config = dict(
    hidden_size=384,
    num_key_value_heads=2,
    vocab_size=8192,
    qk_norm=False,
    extras=['capped logits'],
    init_std_o=0.00522,
    beta1=0.93,
    final_lr_fraction=0.0,
    dataset='wikipedia_en',
)
MLP neurons of a small language model. Each row is named by its layer, matrix (up: input weights) and neuron, and shows model dimensions 80-207. Each number is 128 + 24 x the weight over its row's rms, rounded and kept within 0 to 255. Numbers have three digits each.
After each neuron's rows, "fires on" lists the tokens most often at its 100 highest values on Wikipedia text that the model never trained on.

L4.up595:124175112084149087151122138121089124127155101102110140122125119180137143162138128102100149134120088127113107122120116116082112130118155186145152078141080161118145121089124103152130133126121132121137148119120168174175154153156113130135138108151121139145130103125077109142128158103124129161098100138140142116111099117142121130138124145142108125166140106121143132083115176166108122101085
fires on: "9", "0", "1", "7", "8", " and"

L4.up131:081127104152162108150138137117122149123133138142159122147154120147152119141163092116101125174128142123121129118111120142115119108142118149100131178114176100100126177099113152107107113095125139128163145084168122152146120120134153138168155118193157127180126135153093086126125154145169143126139155116095119182093126158124136135145114162150160143104100178131132094105123167166160122139107
fires on: "man", "the", " off", " of", "ist", " school"

L6.up89:122089143129166147085109158168087126162091125139141103156087134139106115141160171099120193152109121121105135154127063154140142108155157127166118158134165140141087146119120148133094156150111110143170172154114168108151143138114121100135131143089137111116141156128108092113116108123113092120155158130137139102132109118090127153131110156120126126151139121118130104158182165161122105154183
fires on: " |", "3", "1", " to"

L6.up101:141145124133134134140140092101114126110140158115109084120100133142177174083104116101135137118203104105125103128147095126164103143119109130163188133151122114122163099127152112114118114167156146111143187105143108122072110095139122130144136117119145160112082131069138147116097141129130072111166083139174126156138155152148109107141085146124168127089153117146114097120137170149115142125098
fires on: " I", "I", "ar", "cor"

L6.up49:140139127121147147160170111147139148148140159111132131118167117140145090135099159120119117148107142134131130127191072091099154147137174175131126150122148098153131139098094149130106161165129121133091103136103144125104080144159102140120146119152124105134130121111145142093115108124157134145115104123102102185142153151115173108157099141128144139112191132142141153116141160124103122124125
fires on: ",", " to", "n", " by", " of", " would"

L2.up96:158165115116112148148114085142111111106171138146148169141139123127109186122144109129144103109092122151129149124085105176159152107135142134149154147098144119137090102114123173130122125118117153136096161076095137174149159127140162153141145151162106110133132127135078125127109136114121107150111139136168122150135083115086137107137118099140104106117113121130177123112190136137157140116191
fires on: ",", " |", "Z", "D", ";", "."

L8.up335:115083125087140090138143099156124100131155105141166127114120126114114124137125156115118098136087113115102152124146114132121131132140145136085140162130150140159116108093123139181151115126113107062151090127105114113103117147121117136107145090114130146097134140108137111114139126129148111158103185165117140113137134123117159083151114074132165143101149125184098119151171070141121138135132
fires on: ":", ".", " On", " ", " Di"

L2.up499:109137148142111157169130114138134145131086147129106103181128078142147112143126151114126136166108124128168083132101121114167122152140157190109106120170117117139122158098131157122090136123093145201163129113147141173130179140135122146074120113106149131161104118089103146121118132115149141103102177079105125114144163129132138124109144153124117112140106120114081144137122131105135096098128
fires on: " /", "ed", "s", "et"

L8.up967:138157129132164109110148149161170103109176158130140111136149116076114084100104154154126151134177128120108150151135155139114167118142083122142155125132134103189110129112137128127147128158112132140114089144162115096132124105092130125156092136171141116085163156130116131085130076153093150139127111151124149098111137158116084109142100137120090112124152122165147098124143133125142118104105
fires on: " ", " un", "-", "/", "s", " \""

L8.up158:153123124136115128121160102150130114091110151125105104117133153143122140133132146132130150161105158081148103140122143160147133166160127084115153148129132119083093132135129115122150125112144151131169123118104118162159123116109106143105093152137113153126091142138143162089103178119129113107129117103109149137171106138185127108169141105118086075127097080128168175155057123121100098130160
fires on: "7", "9", "4", "8", " level", "act"

L4.up1095:185159149136138106139152129124118127121089123124119151119160079097155113117122158130182149131150095111135101118113149102127120121111146144147112159159129075159123082116139168148131118128092114150098068131120158128167145153097141124149177133125125085144124099168124128086133074140095130100131132117137138119128127114114186119172145132107126129146133149118125156118118127110137135140155
fires on: " |", " the", ":", ".", " km", "s"

L2.up522:126110140148147126155149133107120115111096149136129125132183129174126122176126135109098120142149122104153090116145114106103141130161165112130100092142166184133125167177136119110146088111152106070118104111124119124167143127115086151126117111112140168168149144131124106110124152153110145142105123135145113130130156113117129122135138135105097135130129165110107133121158145108089129126144
fires on: " |", "-", "ing"

L6.up308:147107165162126116117128126112129127098154116190174118150125148114108144140139120111103157126131109140160121100100135143213110193156163093161168081099086111101126160169096146092166128142169129118110093117181126128090138161157129123126131126132131150131155158129125149133156170143142118131167129136102117115119115134120142161162107139130165133090146171188165119088108115136115122153124
fires on: " ", " out", "n"

L8.up471:120158137094131123146123091136132137153122134096131162149108107130139138189144173138154143182084119099175086113106146163118146167143151148127106144129162112099145111114163128140103132136089128135131131148144132147148111175150143103102130122125142162118132147125131124106082088120170102194131106153143121063091176140183132116182130151169134131089116097097146126120121115106138156123145
fires on: "9", "8", "-", "1", ":"

L6.up415:110149120140137130142120067103108125121132106139120139178102118118127108100093143159127150125125058109126114112135166116114099150129144161105130108136117131146048155146116137106125151135133123077139141140108152142190121142134163134093118140090137106145093083124059119109137095172127140153140131131114115090163163123144144125109113122109154127091161113132127135123127135159100116104121
fires on: " United", "-", "th", " ("

L8.up718:100144122155175127154116104131147162127099119139124144144169151087119152157162093133148110160102141104095130145180113125106171121182066143135101141134096138088134150112143139126110106123117117119116177165089187114117133138131124108114164140157114103126098149104144080153133135125127161098124162155158105117148108109143125102115111111150112131119166093120131131118154074138134146130120
fires on: " |", " or", "der", "che", " de", " the"

L6.up416:160086120174125106120124171134159092141117114091081164183130133126123115138131169091139127138135125126130131116108116154120153149141151138132109140144127156137081142113087148126087149123201113105121127164147163111145130124152149147124136088109120145189154156147102125109100168139103137097110107150114085183157119103109170108137151189108160126130135135129171120104165124121157165132167
fires on: " and", "/", " ", ",", " |"

L2.up679:159117125104159093118112101082124099158138135131124142110134151141129146136117107106135097141128153125153165152122109125138154174096155136135097118138083094149140114090153121150157096128103133080108126134188138136122117115165109138116157106105112135137102135168099129111166140123148122123115109097123136081101150098132088130086131074144083109120118135108125193129092126130129088115100
fires on: ",", ":", "foot", "c"

L8.up708:097128077130161148101076144093119146143160107142142130089139153128160143108174149112126114134104112127089090145165207098174132133135133173094135120132109146099120128128135166136146100141132161154107134121129107120101101126129149118142122107108122084105114120146107120104157097129144098128106164124073137120134150146108110102123102118157169143154117094138149152118144123164177195133092
fires on: "s", " Goals", " goals", " vocal", " effects", " yards"

L8.up460:109089102132130131112086120158104079121136110150150123138129118164140148116131111112122122119117111147133120153114131113117120123112112137106147118106156129167090114121098159142111134085172155125128145153147134121112162145139143135112151161083126098124117179118125138088156111139121132123143151127109104112105124177096116137147127124134146145160156089121089115102111105175134132140142
fires on: "s", " ", ";", " Goals"

L8.up799:113120209147109138164111134117170180137123125115130111111104181171132071117134159117149098088135134123110131149118104137107125131143129104088180102092142147159052109127096120102111162113112140176117128188105104111143161146133119127132100120132112138128136129164121141127137086097154147114144098129148101058125138120125148168114162059099109077110174080085169124176143127131130120141148
fires on: "2", "1", "s", " to", "aba"

L2.up1142:096141144125170138182111086133141137137149138150136107130148143129150085101125102143100150163110135166117170191130124138142124120104171161164139120119146111098159099162096105148109125123107123121149152168095100167126116131165135127114167134105124133116130143130075127088147123169138144155127165155146158132135087105133151132136125131108136107125143147138145165101133136101127156139158
fires on: " government", "]", ";", " Navy", " poet", " Senate"

L4.up748:134124159109114079169124077113081095126163151130140141156125113158137151153129156146114161121142128137156115142147136130102119122116124129092162074140123129141119164156138101135124156149121140144128135149126150119119167110092126170175156171093101138134152138163134073095140114090152133094117155133107094110118120169142123126131161181147138155163168133090090116136112080147103143184148
fires on: " was", " were", "7", " ", "yard", " is"

L6.up1048:136175136161157116151173175131124116132157136119149133140136168107128141115075156156092132117105118153154132167151163129136118140153129110159116124130163128134135113144128116138154130149143129158136111114136099119125100162170156161136125128129146069096147151089148122101127093146162144152127173119129145125106105178113095124115060137118121167124160169134106116127101138119118122141119
fires on: " un", "-", " re", "e", "s"

L2.up311:108135139143126132146136097139150137155112127107128099083176158083135085124145160120133188129147183097138038130139127107128084121146155134144141126162129137111145171129157147126131126170129139121113091137174199158155125135105166135126206132118151122111100141120083132121136111086158107114118131097159146139107148143124128121136142094123137143146115113094117131101155097144150101132143
fires on: " |", "\n", "|", ":", "."

L4.up44:109110173128156112160131110123171164144131071105171144159083120086137135122117146130137132145136133114126110105149149128125114148130130136145150115125182129145114103129144129149104148178115187132179103123110154128137104123147122139146146175111138155146112158139140126137166144163148120118163169119160131141158132137131123158112122113129083144113156111083162119175123155128098112123137
fires on: " ", "2", "1", "0", " the"

L2.up142:143125132127157128151125149157148137127102156139098143153124138139128114093111124183116166150143131146115138151122168142136126114103157170106118132135128119156103163152113097118137139117130104130151149141140120132151132101148126091103119121119144130151129088116126135090137129143104149090126124152159136134128130094129121106169110101148158114120148126118067100096129121133121171163116
fires on: ",", " time"

L8.up334:152143116150154156135139142119160149117134107151146140058112115139111131152107125141136158127168155125111133102153148186111122131111135131153155123129115172129111097117163156139122113134106147128152171115099154113114147103093135138087116115125157098112104157117151095151150134135136138152081152131121124134145166115139137094112158083125130104095160100144140057159162092153104142155092
fires on: " |", ":", ".", "che"

L4.up650:152145153142122126127157128133154120140174145179099170164124115114105141053153140147129110119159128103135157090116172135150141136151119132112128090151123104127142161118113107125134100120070075108166121149104122149129122117132121070059136126105165128135123110141121123135157130112099067097168097101132124094169081110115114116143113138142142123158096137123114130125097126120169142146131
fires on: ",", ":", "."

L8.up60:154089146163114112137148092104113144147104145157101128162155122107135146122099096134120156137130131166145132093112143122154131121049159166104107144116148142172136095085188103153119151113140132158138137143136124161147130138096061141134095156130108134162107084113082140131163130106120137115106160107145109109097131112139115139092100150123132094099076133115136124090100142113123145132083
fires on: "7", "1", "5", "2", "6"

L6.up768:122144112115100162122113134141126130115131116143143131149155118150105145116113108160097124119124102137124106103140120097131171126118104117135161167137154162141159111149158083127085127100133133148106165129193121130071082163089133130127097137166130095148151144158099145120107153127103121126144117070115111149127181131144139123083152153131132160137104122143100155132145108132101119129101
fires on: " L", "L", " |", "-", "|", "N"

L4.up390:094132082161134119117185144149114141119127125121136123130118087134158120104104128093122093104067107118135150117105112100114154121145140108148152111132160102124135137165132087115121128178158123120153156163160119122156109148106097126146159173161133122145161119132141151083128114129169141132120143154143111093110112101108144130101131127154175150159101142127136106145116138160136077108078
fires on: "2", "″", "8", " Date", " Height", "6"

L4.up105:177151150162103165113116089163131126134119132101113111097163096137105136137135101110148133134154132136138107100095135120147162159139156128162095167153170118123147170176132091100131106110132143107101122118083117149147131103142153137130159112136125133150137148132128135132075111131096124111137124096156150142130063148124126131121126110137087119118121120144130168135066137150148116135123
fires on: " |", "),", " \"", ")", " “"

L8.up102:146106179155109129132134136126142148119137143162110147166101134100083102118064183144139147140148144138178131155119107132133117118136102139112114129131115150145111161145108156114114134088163128150092123115148141106103135135118112175152112132155151173115137141152123105127065124108108116132151112147128096133132095158133121204171146178100152127118109112147177136155140113146111124140145
fires on: " "

L4.up533:159128109142164152122148095101172155121145165155108093141153188167154142128159128109110130136161124116119147096185113111138157112107131141172117100118118114146173134139109134113112123133151139138157078118133163147088125100145152142084145132142096111153143121153090118088147130146136144103126148047113129135140118134102167114101097149143135128129117139148112117094123141148158067150146
fires on: ",", " in", " of", " la", " at", " under"

L6.up814:108101101127112164112133116107145171068135154121139124146108113134149081136114145102173139139128133183120085075097106126116086127113118143148117063108088154167156127130144150103141129167127114127120149137117090100144139141132122122138143152089129113131156159108105128142113118132157093116130122152130162108135114155078127139141126125119156090139118153170170132164128114098151121162155
fires on: " November", "4", " February", " August", " April"

L2.up191:152140096159167135138096148130098123098120189134101154112107156117116136161152144153134139117144150123113130150130091152143132097185137130108146153137120124164197101113142111133100093140133111102160132142130127106056141161145129084135114162142133096108098111102106115147122164057148117133108165138130142101144127154141121133126128168135119114135148140094173119130084171122144127127140
fires on: " Mc", " Sc", "d", "-", " without"

L2.up1083:155117095132114082158125103104136094110141119109131155130153137129163149164107085152163146178137141131126133127148114148127130144140143144127068119127107129143102097136147151167136068066136063175116124125139160141093153137147137161125142161117119129166127133105109118143104127136153107127145115127117176129138109098099139164110111122143151100134137137122122123100141115109136154087126
fires on: " New", " Young", " new", " Monte", " Model", " Sport"

L2.up383:107108136099101164155104136132105138205141135157124143133129100155158116163088121081132125135132156104150107118115131111106095164121134144104133154109144124136122183101120100129150131133103115098145158111153125137096103140142137100120125176144112164148174107137102091116106120136117135112127134143161127088168107145138154143133149201116131135173093138141150110149116095146151156123119
fires on: "s", " Total", " there", " reduced", " Ku"

L8.up40:163122165169120136122119095155150116124119105147098099149113106123152178167110148145129107124105146124128136137095112135157155142113118148081107094149076186119106143146132151112120121122178118110074175109137095114110151131136138116187170126142133198114125166142081167116116165100090112133148130114127116145127171107111132174109142123116160105180185114122176139126094153131145129183112
fires on: " ", "th", "final"

L2.up1037:136158178142147080162149124149103129146116156117128109140114127157150103082080080164165127106116116168160120137110177116128167104137126135123114127131147116161140101144116122112104133124155133151110139107118144150130111077090084140129097167162123125130143112176128124125105128139113119145137116133145137121141123160191089117133098103129129154116121109143136096121127134124083157130108
fires on: "2", "0", "5", "9", "6", "1"

L4.up563:116083091144104186147160158120118144156143159144175124091145100109101182135091131170119142141151125114139113136141088171177106144121118133132155155147153123126118132159159145092170148156141126163143116120127109098110145120101131155111126131138095143102114076101151119125084158138094095122105087167132081108116164124128115144150081167106166162132126123185068104140163098131123126121144
fires on: "-", ".", "1", " "

L2.up357:142096139092102097131101120112142123145129105148146112163135151098085136124159149140182180092116083112102162167124103134151151122142164117108105156091139160090128119108111140133132068080120091122106166117146111147158163119140141147158162162108123143110116120111099139109165140151166097123141102166112150111097132123099142104084109109180095123067065136131114132130118149088125120121125
fires on: ":", " –"

L8.up181:146095096154087139143097098150142136146087127128131103119158080147118127162161135114141148151157133089123156101143124108104156146144177139121131135131163152071103131130127150137102136097152120125113111141167134126106164097127103124094117095134095145162141167150089144126097115135116128148143074111153103171126119107091128114165113143082121144121099135106081149095129111114119148142117
fires on: " ", " |", " Robert"

L4.up1051:162135071134119090143118145127140119164098094148097125123110125110098131126113142131141153157115120160136151160106181094097125135129127153104108111135142093135114114106140151158179132100158166142157147136190162132125127117142151144156086124091154118151183122114140125120166140158111076128150148082084124133102120140136122128142104113087079140114094137112089097127135103130169117165114
fires on: " New", "ps", " attack", " later", "\n"

L6.up715:132110164193170121125121129127071111103173129118108134154103090121118080103118129114154158132122132140130126087137126121153140108107129101139076128123156143127156157105123158133125108151117149128118120069137127148120068113137128140123104134150172118160121152202129130132141131118122132120144124125106107138149127201112078150131116097108120175111156136170100128144144153089148088114104
fires on: "0", "1", " is", "8", "4", "9"

L8.up161:101140110074100096129124107161153107102146176118112133135134087109109136119102139137159146175098113094117141121156152113117092150109165117129092118117124157111151166107143095122151102173117128161113141125132153108108177106143112128098140106127153153122146159112141110161139118103124080104147103169149124105146136116139125135155163179123148117154120096111139101151135114166154143157155
fires on: " and", " is", " or", " was", ":", " Un"

L8.up979:163160118135086092148113144163151135147139128125168118143176060131133118152092117118110087116133104086139117082115131193128113111121152111129130138083131108100101163190135126131152113135093113122088157134153136111132136120133149128134124101132115132141117115093135126149102097167131138106142111081127141099138101135104135145131138117150095133101137169144100129123133076134105079128159
fires on: " |"

L8.up647:112112170111086121083146205089115126138126123107172132138094125086132125136108123144130104150138167125157101130118136084127116126156118131173095113140117136133144135096116135088132118155146141086157112166157165140090106129120149144167132098101155105108139117122123115145107133102132095101143161130095104189103109137125133148100096090151127121091128094169116118116150155108101153115077
fires on: "8", "1", " on", "3", " On", "2"

L8.up71:156135158172127145144162106105136138078141156150135109131128145134153087167105160100107158136121169112144103154115116124135121110122083130112128153122111138125130133146127161128145138132105111127100109124122160128055102119126147122170120156134094149086129141143155121112130117081088161149133129105073090118121142145152111140130156124121160120113139132150131152177086115137158139148149
fires on: " ", "1", "8", "7", "4"

L2.up832:129135129178135142146152182118179131163134101127142135161103117111172120134130170129114125113101122133150090114139098135184096150170170140137113177122137155090121130152149132134142150138140112114137129112110159154097121143152117123118121071129123106107156077096167106146154121134164087119131134114134120113107124067156133083112116157114127125129113102125140161176091157106140078139162
fires on: "-", " a", "a", "ch", "st", " "

L4.up719:129150125109139154132180144154115110169122131124127097165150089147149170159117130119102134138141079141129141141135091118142148102137144114120147116106149145144112128136154149161124138111189132131143147146115123158132093119133155137113136150162134107156096116125112144141106148122141123081135127145142095117138056108135143072124166110106121170171118107093146143130077134164104123150107
fires on: "2", "0", "4", "1", "7", "8"

L4.up767:081135117107145101157144159121128128137124117105124112197098096138088117128146118117153164134151123128119108160153150088134125155149109155118155111148109118157095114077139139137182133097143086160142117087086094141098104081146112115155115159160165126154108148172148129169110150125154140095160137131100111129145135132149129118149124115158200122122126140169108125136138157113120099128107
fires on: " No", " of", " ", " Mo", " for", " Long"

L6.up936:103134136091117147136142167108152079113121175120110150159119152139103128157139102092137100112145121097100140129079097139150108113168085135111141120120136143123139061143157129103168122116117140151163132122081132109113110125107131118128130154120133130126129116130143156148143142111127100145154123126101126150167125119099161144117128121152141142116091134146167162153148127146133132161089
fires on: " "

L2.up401:146115125155133085111127147119147111060111117158102143080155148138141092162144084131141144111174120145083153143075144129164085098142123128113108148155141100129150136160138082101146136119165143103134179116109136154133098117101144144148146131095091169144102154119138137088144158116121168126106113135155143174151123141111123078182130132146125091110132127123117145098113118145149131157179
fires on: " \"", ")", "ts", "ger"

L8.up130:121110127102135105085107100135140104119082122107126110094119080134089131134134135120129111124120118151138148119134098123158091129084107146122185108118143099146105115106130137096131114168114174126073138107182082125136134092124128161152137179115141115112093116080149099119143125123107122103106145120144161137128149121115116136172171158145118098117170098137145132121108106104113164111140
fires on: " and", "ten", " &", "er", " of"

L4.up411:118141139116146140156112124094125124092098165139133120178128102126098104164117152148140109099135129143127125130128139132143141165154145106130120144150132103126119096146167156136174114131127143189178142096148131125163140102100125162120100113121057108143163129131148143107161100095085148131111119090120119113116088155092146115150112099146160149120154155147092120137129166134133124155136
fires on: " "

L4.up404:159128129090109145169081146088127210197117126126089117079127126120158166114132127105113121130093120119137161104108151122124126102140124129134161130109126101135112128139157175150119105141152161106116147125113109134130137172116152162118174130159124127109146131125125163084101116149130131103157148156124069139091134128086153167169118161174135123141153107167115133122095149105121146169164
fires on: " |", ")", ");", ";"

L4.up800:117143083156115123131081134148125103122169106119093184170128139111108128148077127123174123195157122159099131110150149135148120131129106187137150099137125126113153094161176121130135141138100152140133127099091111126167139102152141128107165141119061157165122148103156128125144123142141081164147145174097147129137087111143171116118122137115129128107132132113139144127137151124151094133122
fires on: " ", " |", " games"

L4.up710:127138140129163118124133128108142143129162114121133172131112113126138156155103138131087129121119110119112147107113155134129141162081169094124130114131165062106141175128118155122088079128151106098107168110151146143119103158161118107153141151052121110148173126076104113173134129142137046163105160121124136153147096144117105148147103144121180136138143113130139134117159194136132142176128
fires on: " |", ".", " (", "-"

L8.up567:110156136134124163111154122130123078149132127163129156133118122130106131106146099124129144118148128128134078135140156109094062116140138089080158064116146125144098136156122152117113130117152139152141169132142108137133124142155136157137117164088159135101158157138120149104093120149192159126133148099141140158106086146136075104167113128117165141114078132109108118137175166152103132154155
fires on: " p", "P", "f", "ve", "plic", "n"

L4.up834:104110122143127094137161125118161073140140138159139146102108101125169099169104125077165107143138124145097143130110140111120134109125172155128118081131131106040134161115140104119136139126112115136170117109119155179135138116116133112097102126140129130120113127129151105141148111124112130153141102139122146135143103115108106107151108153093145115137109121128077146124102122128150160173109
fires on: ",", "s", " |", "ci", "As"

L2.up1:148131121131116157145145108112163172148134145158138140095095127147145171112082119111096121127081091126112132128110084115120088112164128091171159091109125127089163134131130120112156139121134143133164100111148148142120096145090096152171104128121141147121147125043146145130165176105165122147120162148130164159119078139157137103131088136073115117144134140097116168139136114142130103088135
fires on: " ", " a", " England", " |", " the"

L2.up296:172112133110137136128153099114132122165168157128108123164153148122136137126125124164120084147101094112130124149114150093117112169093165137116156146136137127117136140119111085166107141134180175151132128146094086127098126135134146126162110158137128091089100097151136105104137111177147131102128160196154141176099110107135083100136146112066123163174137127144122144151084106100164152139136
fires on: "0", " Party", "3", "4", "°", "2"

L2.up931:103142149138120085116123140091139174075167075115139116112131138133122123126083130166128145122145159142129162124106125118128149126103093089158122131167136114163139103154128102129101154099129146095095138126121166142085132088153105087165148156098161095131142100108117145144138121147157127108102130107147183118118111105125102159118106119133109142147141124122134138132154193111154086113182
fires on: " |", "-", "),", "ya", ")."

L6.up204:141169115134118160121154109083090141116080108132135132087155112115146136145108143096091160152096133100156126136153159150129131103110153097147148127155113149123120111154182107147169108166095130134121163126127152134142141121141100112093164123069099133134119126129093122105087119131139125168085136158124168119113119098111137128159114128123098140138136104116126160126154109163121152138133
fires on: "0", "1", "9", "5", "ni", "men"

L4.up354:110116118153101134127093128121167134145114142173126097125094128119096154117106107103155124151091099140117126134122089108186095157141113159158135098113168120139060145085153136129149132112134106110178112085188150116105107156113101152139116150083110116165107086117109172132141161133141113127130140157132127126099121122145129140139086139162137155126078096145107143165129118103135110117091
fires on: ".", "\".", "\n"

L6.up177:097140146142155124101124146150097115158116148151129156110115129131123125168119138174102116143131111133117115156132138151113177143144125107137163118130139127144090157109088131119135108181181123143152116083142124136158118130120112080180115107185141139110159168155143116123112149134139146149105100041134141130110086151104161136130117165116105136115151139127130066128093102086155142120159
fires on: " re", " Re", "s", "Re"

L6.up711:144086128146142152138134131131138153113164138145124127101177117160125141142142136149125127145071088156119130121145127145126152109101159092093147134154106143119139096105143153124101126129148107147138135101089102073076116124141136145114113108098129147110159176103122150119125118121192136126128109122133119117160144084105111123115159187145098129138138159149113094136145132129076112150134
fires on: " ", " |", ":", " by"

L4.up863:134136153139105130139128095163173169080153130097086087123112059128126146147142135133148127100151174136108119106091115127131088139114118099145080138129124156149127160120118146127159122127111147099104121142126122149173141129095140119120180132100119121144160142151129093148121140118155084111096097103147143143125108113127139140172121085127081152074139143125132143091125097135130129163162
fires on: " |", " also", "yard", "age", "y"

L2.up523:095123162182085165120129137131117119161111140117161073158114118113112104157089141154105130123153136138108148124146116152168150072131129106148098130116144175107132139074125133098137147156140159140119118098148121111123108097121170177141127114084141099136083117073133142127124127156148130121147114148105133121105107162117149144136141136154134110124115134148076108143124169196097119111169
fires on: "1"

L8.up1093:074118110136142141144123104118152113162124129117144152088126172125139126143146142179148118049161104137110144140113149115104133087108074126129144123136118166168097101134097106099136123156077155126162139162146103125107151142088148123121132150151137105126111118128139063168124095133066134126133122125117129139102118099152120124157084137136138104105155068147138131104091099133134127126142
fires on: " and", " of", ":", "Paralympic"

L2.up203:121158093150166127116153123121136147080085084122120094173105125148148117099139100109142117155131127091104107113142126143167125108160128097138143099131148115088135134134123139124123100148170123141116147176116172178125087075076116090106097089126082160115105112160128122174136134145122119130074118132125107128116091079140135165118092129127118138117112111164110176100116137128141115110172
fires on: ",", "4", "5", "6", " as", "8"

L4.up723:112112142144198106141155132154140196126150118138086152112084128146120119132154082112111161149114106119113144192139102122174099131160105096138155130169118129156140161137157100113143107146141126119117170094151145157090135082118108132112138157145140136119134111138151092106117118120089099148151052131133156126149123153146108171107147127101138128144128133150093153138134173126081119105129
fires on: " |", "5", "8", "1", "on"

L4.up609:131128089114130142140088138134135129150110136128153132121132088144135141133124126107153124111130086100120115131148113117148125135136154119118094142112154121108145079139165147111130137152140122116147093134120121141113162083120157137124131108104095167168156121123104105161121106175120121097121086170166109142124108134136108157123134144106139139124112118103152121144138128138109157127112
fires on: " |", " Conference", " was", " function", "form", "FL"

L6.up942:124109109074193119110124111147148159131102092080173137102099127140125120124152182150132130145118123086116120137131128122105068093109164136140114125132092143121138116170111082085122153112151135117140145135120128145140091115113101084121150159093101173115132114154148122095192130111133121097098135126104099098112129119136102155104105125133140089171156133122112125132112102162153135135122
fires on: ".", "0", ")", " or", "1", " to"

L8.up953:133144115138137079125109139079095106099122176122167121152152113180114174136186131117126144139145135092121154137100103136116148133147132132111152129118101136059141111099125122103158123121125105135080128087116142145117095113144127141107142131148104147124115118109077116105156156177110114132145174105141146091132126156117132106128140099119092107114136161123159115112145165127105127125153
fires on: " |", ",", " ", "ten", " yards"

L6.up464:152132123109146130108125114147152101154161130174094121130157157106126140115125111126154121157145107130126146107113130137106106131127126111115128085158148134098098112127100108127117119161145076139191154137093149133124120132131082152142122173175125120111145106181110137085140146146138112109124137124108144096130128162112150109106094093136133109145078108103137151132158084145178155143113
fires on: ",", " and", "-", "),"

L4.up247:149147114115079130148139126131127118163128122088169111180150119116116111125132173097118133127090063136108173143145080125118151130149126140151152112165175150115138117128166141122128110118133136128128134120195142099098152187142174108093121169147118112134132089151118116122091172115115118141112143110119155127139132087103145108111125179119114131148112139157069121146141126120116158131170
fires on: "1", "|", " |", "2", " United"

L6.up356:125138101145149148129111148111147074129148123096095130083147123129091156078119144116119174148123124133153106138138131116112093138134113119085118144185127124080141172166091124133128167160171123105165098137063130134165106113123096132134116133119126116103106117141152134131149124108141085132053117134153106129141121105145106161152068147147144147162124116139141136117116125125143113109114
fires on: " and", "0", ".", " well", ","